config.toml
n_layer = 10
d_model = 768
n_head = 12
n_kv_head = 12
head_dim = 64
d_mlp = 3072
vocab_size = 50257
activation = "geglu"
norm = "rmsnorm"
norm_place = "pre"
norm_eps = 1e-05
positions = "rope"
rope_base = 10000.0
rope_fraction = 1.0
qk_norm = false
attn_scale = 0.125
bias = "none"
tie_embeddings = true
parallel_block = false
init = "uniform"
init_std_qkv = 0.0138
init_std_o = 0.00308
init_std_up = 0.0138
init_std_down = 0.00154
optimizer = "muon_variant"
lr = 0.00671
lr_mult_o = 3.0
beta1 = 0.9
lr_head = 0.00487
grad_clip = 2.0
warmup_steps = 200
schedule = "wsd"
decay_fraction = 0.812
decay_shape = "linear"
final_lr_fraction = 0.0
batch_tokens = 131072
seq_len = 512
doc_mask = true
z_loss = 1e-05
train_tokens = 1064000000
steps = 8118
dataset = "wikipedia_en"
MLP neurons of a small language model. Each row is named by its layer, matrix (gate and up: input weights; down: output weights) and neuron, and shows model dimensions 576-767. Each number is 500 + 25 x the weight over its row's rms, rounded and kept within 0 to 999. Numbers have three digits each. A neuron's up and down rows have the sign that makes its largest values positive.
Before each neuron's rows is what it responds to, as a language model described it from the Wikipedia text at the highest values.

Description: Word-start prefixes and hyphens
L5.gate208:487493526528592477481493517517478493515523488423513509498523478502516528538538474521499498511493505453547510519523482504506445544510499493503509497504536519468513495517504476547491448480466521478497503482524528513467511486537504490510461510466492533533529475496500512502535492498517480490501505480467563518500493481501480478489482457543499472494496496515487494513488469536505501465470494494519524543503489495496486504552480529435492478505499503527478460511500502461501533518456468529506467452498464521492486491517512510519519501464479496506513466504489484473487463501505506537
L5.up208:464501514518477502529501539479511475473504508532501536548484501516489489507527471494531501512508509503494477491515503478517483511539426467445531509528471531496499481473517511502473456520491520465467500479514483527499524467476471452516521476463530496502446529513501535502466540505510488533478543490497495518568492459465503526518444533535486547506554504499503468477481514456560513535469477440526532492466515475519452502486459535501440469538536477508568464503505500541503492474481482441490504513471496480475524531496501482508500493503499525509451521495494502514516475518504500461
L5.down208:490517505538470508491524460501523516515463475486484517439449493524549551512511504517465478483530518510461485485495514477503435471496530497467530474498464494474468488593504509471497486514525499510474521568495457488500490485447505462497476524510507501443484510537549493484505513482541513536561464492536481489513538468468514500469476515500468481513558509485501503487485490449522513528503512487533488534493515521506476511490456503488515475438543560458500464489464493521492482506475511485462500480474501490531492533459495472547493517485494507488506492498482517489494495513487528497

Description: Sports article content
L7.gate654:529461523510465499472507479507503521524523537487505472525516507478498480505496531519496507514548516512451522484510494524492493503521498530491500512499539496499537464512502470523524505518477486500507453496494402526520532490498529522495457519496498489473489489516498495483476506510538491509511493470525487493504428544514489501477524536495523536497505487516491480514470495526561545493496511480482525521500525478521516520483475512499516498491456473546494525480512462533565498497466519539464516497530520498511522491518532504495493496454457478553470491510503451465475474483525494456
L7.up654:499480511497490517529538561527518523497477530532515470513532546478468512491501559563540516533555522511456490493509528505453491502463488482492505499463560514504447533485514525534515557529516452520496500504502482527496489461485496570488508490498491537507507499513517527518471501497525505532529492511521444544479482496520497460482504541450536479480469522484503462533456508498509533521484454497513498499530494474499505480510497497497534508502507480519496523475525508504506540457521482504550514508503502508488512530454526489511469462495543470521491476527531472489530488485490508539
L7.down654:479488507489484472499494508482532497468507537486478508549491502468484487493550516519545536509514477538492480486491464506501504504501556535464480510529496515528543519465499499534494496509531501472454484507512475510495515502539499485463488484484529470487526518518542526488484500524490497495482516504524461464507472540532456454548503545493524484510500506493477434424463509505504486477505530491527460476514484467488521495515501541517479481485492484537498432515525511488486507455530503433456542536532490547474546457514496491461524528527476442498539504500488542540517517466513480483

Description: Sports statistic terms
L4.gate2205:539515493506489502493423495506506518475444499505502522484492510477493491519495498484502462505506486477457484490494474506514509505532481525494510473457539515502510536514550511493544527533489533482508513485562496498507473512508514474483510492493511516509504551470503522472503522506523451502502505508516505472480504499489519522524478462483471490489439480473507515501473464491503476512531470496463481463475518515505463520489531515468501502509539485503482513500466517486466502490482499504483465494540490489458479490557517534504499495473496488473471494468496508468463508518522508481
L4.up2205:515539518547486481491448477533500497491514540486495477559523516485534502489508523503491516486468547522531509497488486488489519426466481491556500533486489449498488545497530513532548504470513492460491525501512492528491557505517494475496511472473468560465489523462493527492481465480495496481523522500489489438492501487475493522560459450522492470465461513483539478477492483492523517475477507501461502475458525524507482521473519505493479519510507517495461512498497541520547493505501522484461444484521530491480487517496516492512522462477504457474466478510535491512498506515472535482
L4.down2205:472544482515496512498523509498564499486499478450539449504514500535515528533490498527441509534536496501467480493516493520435501444485506516486492500520517462475490480499500498474518495487496507527536486489491485494533485482503491476465486528489476522468479489468518520504492453506507464456476507503511465487484516473486462466469447469539506516487510533491505522504491515445466499488517500478471494534500521461482461484489516516480508488523449540507528538505469508502469558513481531502529514487460466462504491479501465518486566474505480488463448495494486484494482521493532511529

Description: Sports and stats records
L5.gate1382:466517499512499491503504491446512500503503528479481540539485497491492528480511512502524509519489488509527466498483526551482503472521480484492509537506506488491474535518493477491510503516484513511504507474519479456472505512537474492470525501498506473527499536487531491481500524558543494490509556546505545518525494520491505499521499513521498510502489479499476514527436492553524515476476520480544498538457464477512518500492464502516507474497551522496477500500478511503536519454515494499482486519538461497509431498520490501525491515499534506545448511458489529487502536462515471478
L5.up1382:482495472501486477506491512515507508497498526482483448475519528538502487526490500488511511519534511524470539488469488493512530450510489509457474504524508466474545447503533562502504473524463471508491522523496523514479533515500555513517507475482504479500542494526504538506497495501500549510500495488485441504516505477498482479515486533493437444508501467527480523500493487528543461496503470489480482494484496424492508519495467485478501492524535449503485497481539482561518516514479488517518485494520460498499471491521512525509492500482479448502493499525477510469491508556517519499
L5.down1382:467487497506488523491512480490472510513470507496532528495546490453513507469494465492539494521504506528496464467487500461501493476501491539458497549531492514501519529493503504512502546496453517512470488517516487445500485519539489520482565519503540515512538522487513486495501515511464481514498567480487519502492531549503539465483526482502485496511513479470479480494456492504540472499489499476539436523530479473484524495511475501493461490513490525498498470436485476503438510448507523479506555483519510482504491508485506493446530535476498519458503508510514488506526510552561498498

Description: Death and violence words
L7.gate1462:460515486502455477504466487497506460457456493543544485484513546534471471537476458540483502498511508541471500502499499493532507524533502498493526507533477480523543489482506518540486489510475513527486497495494472497523477527526444490519524511509509539525487521485541520487490444500497525506465473560489478483480538507481475466500484501415507536513517516472496542481495506482504483535469514495489496514509524537459481476462490482494514472503518490505498489470467498517514522527496528487509515543512498536490418524467469482531489512530503518486527470529500461514479484504532478488
L7.up1462:497532472467498520531465541523500520485513471506553514534484496510454498549499507518483513522493472506516509463505515488523533502544412501484507522496437508554442489544533512514500484489489523534502491455477497517511441480483496529516498492558529505505528500510494511517508514491509478488477506522473466463472524502458511500474505510488502526505478492491433517454544492494507497509461514476472536558506547508540462466475503485471481522502508496493516492464483491494562477524531533463551539470488500470488512526510501443527508511536496515512512515527473527523516475463551498483
L7.down1462:512516461525522497466510492510490495514533517496454446493524500569484527517496480480517492488496494450494503510543542512436464501503535511500503493492507498518500529534487496485468496543520520475505478472450539478498462465461520516521488506474540457521503490473464498541491499503450537475524504503490493500534457511441484475510522479487541473517483503491500464502520519498553519463481530497509531504506511501500502450487542538457497468563510496482551501522515484529529493483533521513510468494476478459512486452453471510520464475532476547525528534499440500506472542481478508491

Description: Escape, capture and death narratives
L5.gate3031:531550513539484450497438471494466499482538497490490542512524462511525526526479517498511479485546445495489491481479520471514491490469510510530523491486494516492506544503480501496489550538529488475495529510507491491500504495453502492461487488522485473474523479518507538497531475547498498516485448476454539474493503541504468490485536488497504498475500513507544501492522487505460494519465522487515538528491470472519500483474506541503503501528511456495471459475482518524502502469485519464464545511492538497534483487491513507482510486479498528495487505513536548532463477497526535480
L5.up3031:511516527442498496561551504485493550531470527465528546515489498520556504498531541500529451452541531511538574504525503508536485478512472498478510510533467446492485522505528511505500429487538482474483499496487500489482531479504464537520528528533504514520544499497526500500506471535504490519515507496509502512474516521502477553500468528474503529514534471493498515449499519552496501523498489461508496513466505525528491520473520550520481494496518476483513511502491506516491525493458455509507537493498506550493488494479510489503477510491503524485488517525486481479507470500476491479
L5.down3031:458430525496463514492485508480504528508486481525485502519484493570540573516536502498494524495442480556454462519493514552509546528505523509542469525488447521498494521538543537493499449472504518514514483521509493455477513539550492487440497489556448521510512509504490496465513503508486515526477473490500480500496488514503472499489481474488492504529504510530488468473526521484519477502506515524506545494489545522521535474492505448508481508536513510498459527490494507525496474513520498504480486505531534462481470489507517491536516484506491465476515507533523508488494476501525493486

Description: Paragraph-start line breaks
L7.gate2367:528502500480505486511470514494500531476481507525511544474480461512501509506559508491468505522541512531506499481507506518510464462505511494451517514502522529510491474534499488519487526523523526511498421466487501505506489503507512502460523498497499515500493474512526480478558492501512499505524503544485503509538482495514489477528472549483451542468505483489482501486463467512535477485510516484501506531509486470482494481477507472501520501506477477508517494465512496527523527505553516493491507465517540511479515500508525471484547450505485559478477491462488481494527482525523535524
L7.up2367:515463529511519449517468537512537516520493523478514540507494497500492485512526492550470503497476533558528543481496533478547474478493520500469510518493541506502474513500544555538484478527440528465519524483490505490487478510470515508500536510463551488476540536531539536519556512513488495492521506497472546499510503487487484483472453504468464578526501493532519527502452514507478480523507500483515511521483505481476496505495483456502514533490485490491516510493484525475507506503468480526490523511495488457487494510525495473506524476521470517545492527521451466498517480507508528508
L7.down2367:479535461517503480495518493483496538449460471497512522539471525506534516507493500475541518495491509522531505494506482524474491501486456507525465488483479535513494484505490511515509496452517489504446523523481483517472511498479500499488533500469457500486471545508504512500470518490476500494488501460521465489525451515490484506518483503512531529503496489517530475498496537505520555511502475584485506489503453479487479493475538506529469484611520504548514515529510501489466475496482557506497494484454506500479497552504496511533476509490507482535495488498473497521457502485526506502

Description: Paragraph-break newline
L4.gate2597:519506510538502463520493515500469504499519488456517486496498516503475459507519474519512492519529480482487505520482492504467530492523521507517508499518500505520556495473428476502515484459509496439480488511488495468497489455536548485480491484520522519501523473506511499502486472463552477534483465485499520499554483519462475521522523504458492553452471472502518510488483474528519486469458446479489445469516528458512527492506507534508514495553475481489548575526508497519527487517485507498465544500519486534488496504507509490491512501468526499507499510488473502496489501534522521494
L4.up2597:503484509495476444500508441591467536514472472542550479504522499542488498493540477504528496479498525483487534472498575523535484505504518559533511520511531478461498427541494448521509511465500533483510504535476508520531466460536529463480497464502489508544525480514506484460474492465524535500494441472489500473464484504473460494481529505524468491502499468476506504484508471449453462524498464525480492468500551521506519525510490493526469537506484524527485518519503468485521511522449503504483507478508474473483525504515529456484506521501496491506502501458459469523515519501532465539
L4.down2597:535478532462560472502482539460562504480503502486512528491530509506508511472514498488480500474467522472461450473524526495515530435518479506484558511480525550544488552498504489506512498523496512472477470524491458534526466473472512512505511479515508507545481471512504461497475479509487467523498513477463541527525534505536502494497476512482495493500505497494518509454476531538536508509518487465505495518522494479489553471520490491516490487516493470506474510477504532482515507483520493507505438488522526480519552489485469502515487485503493493514513487509479474508483501538512500515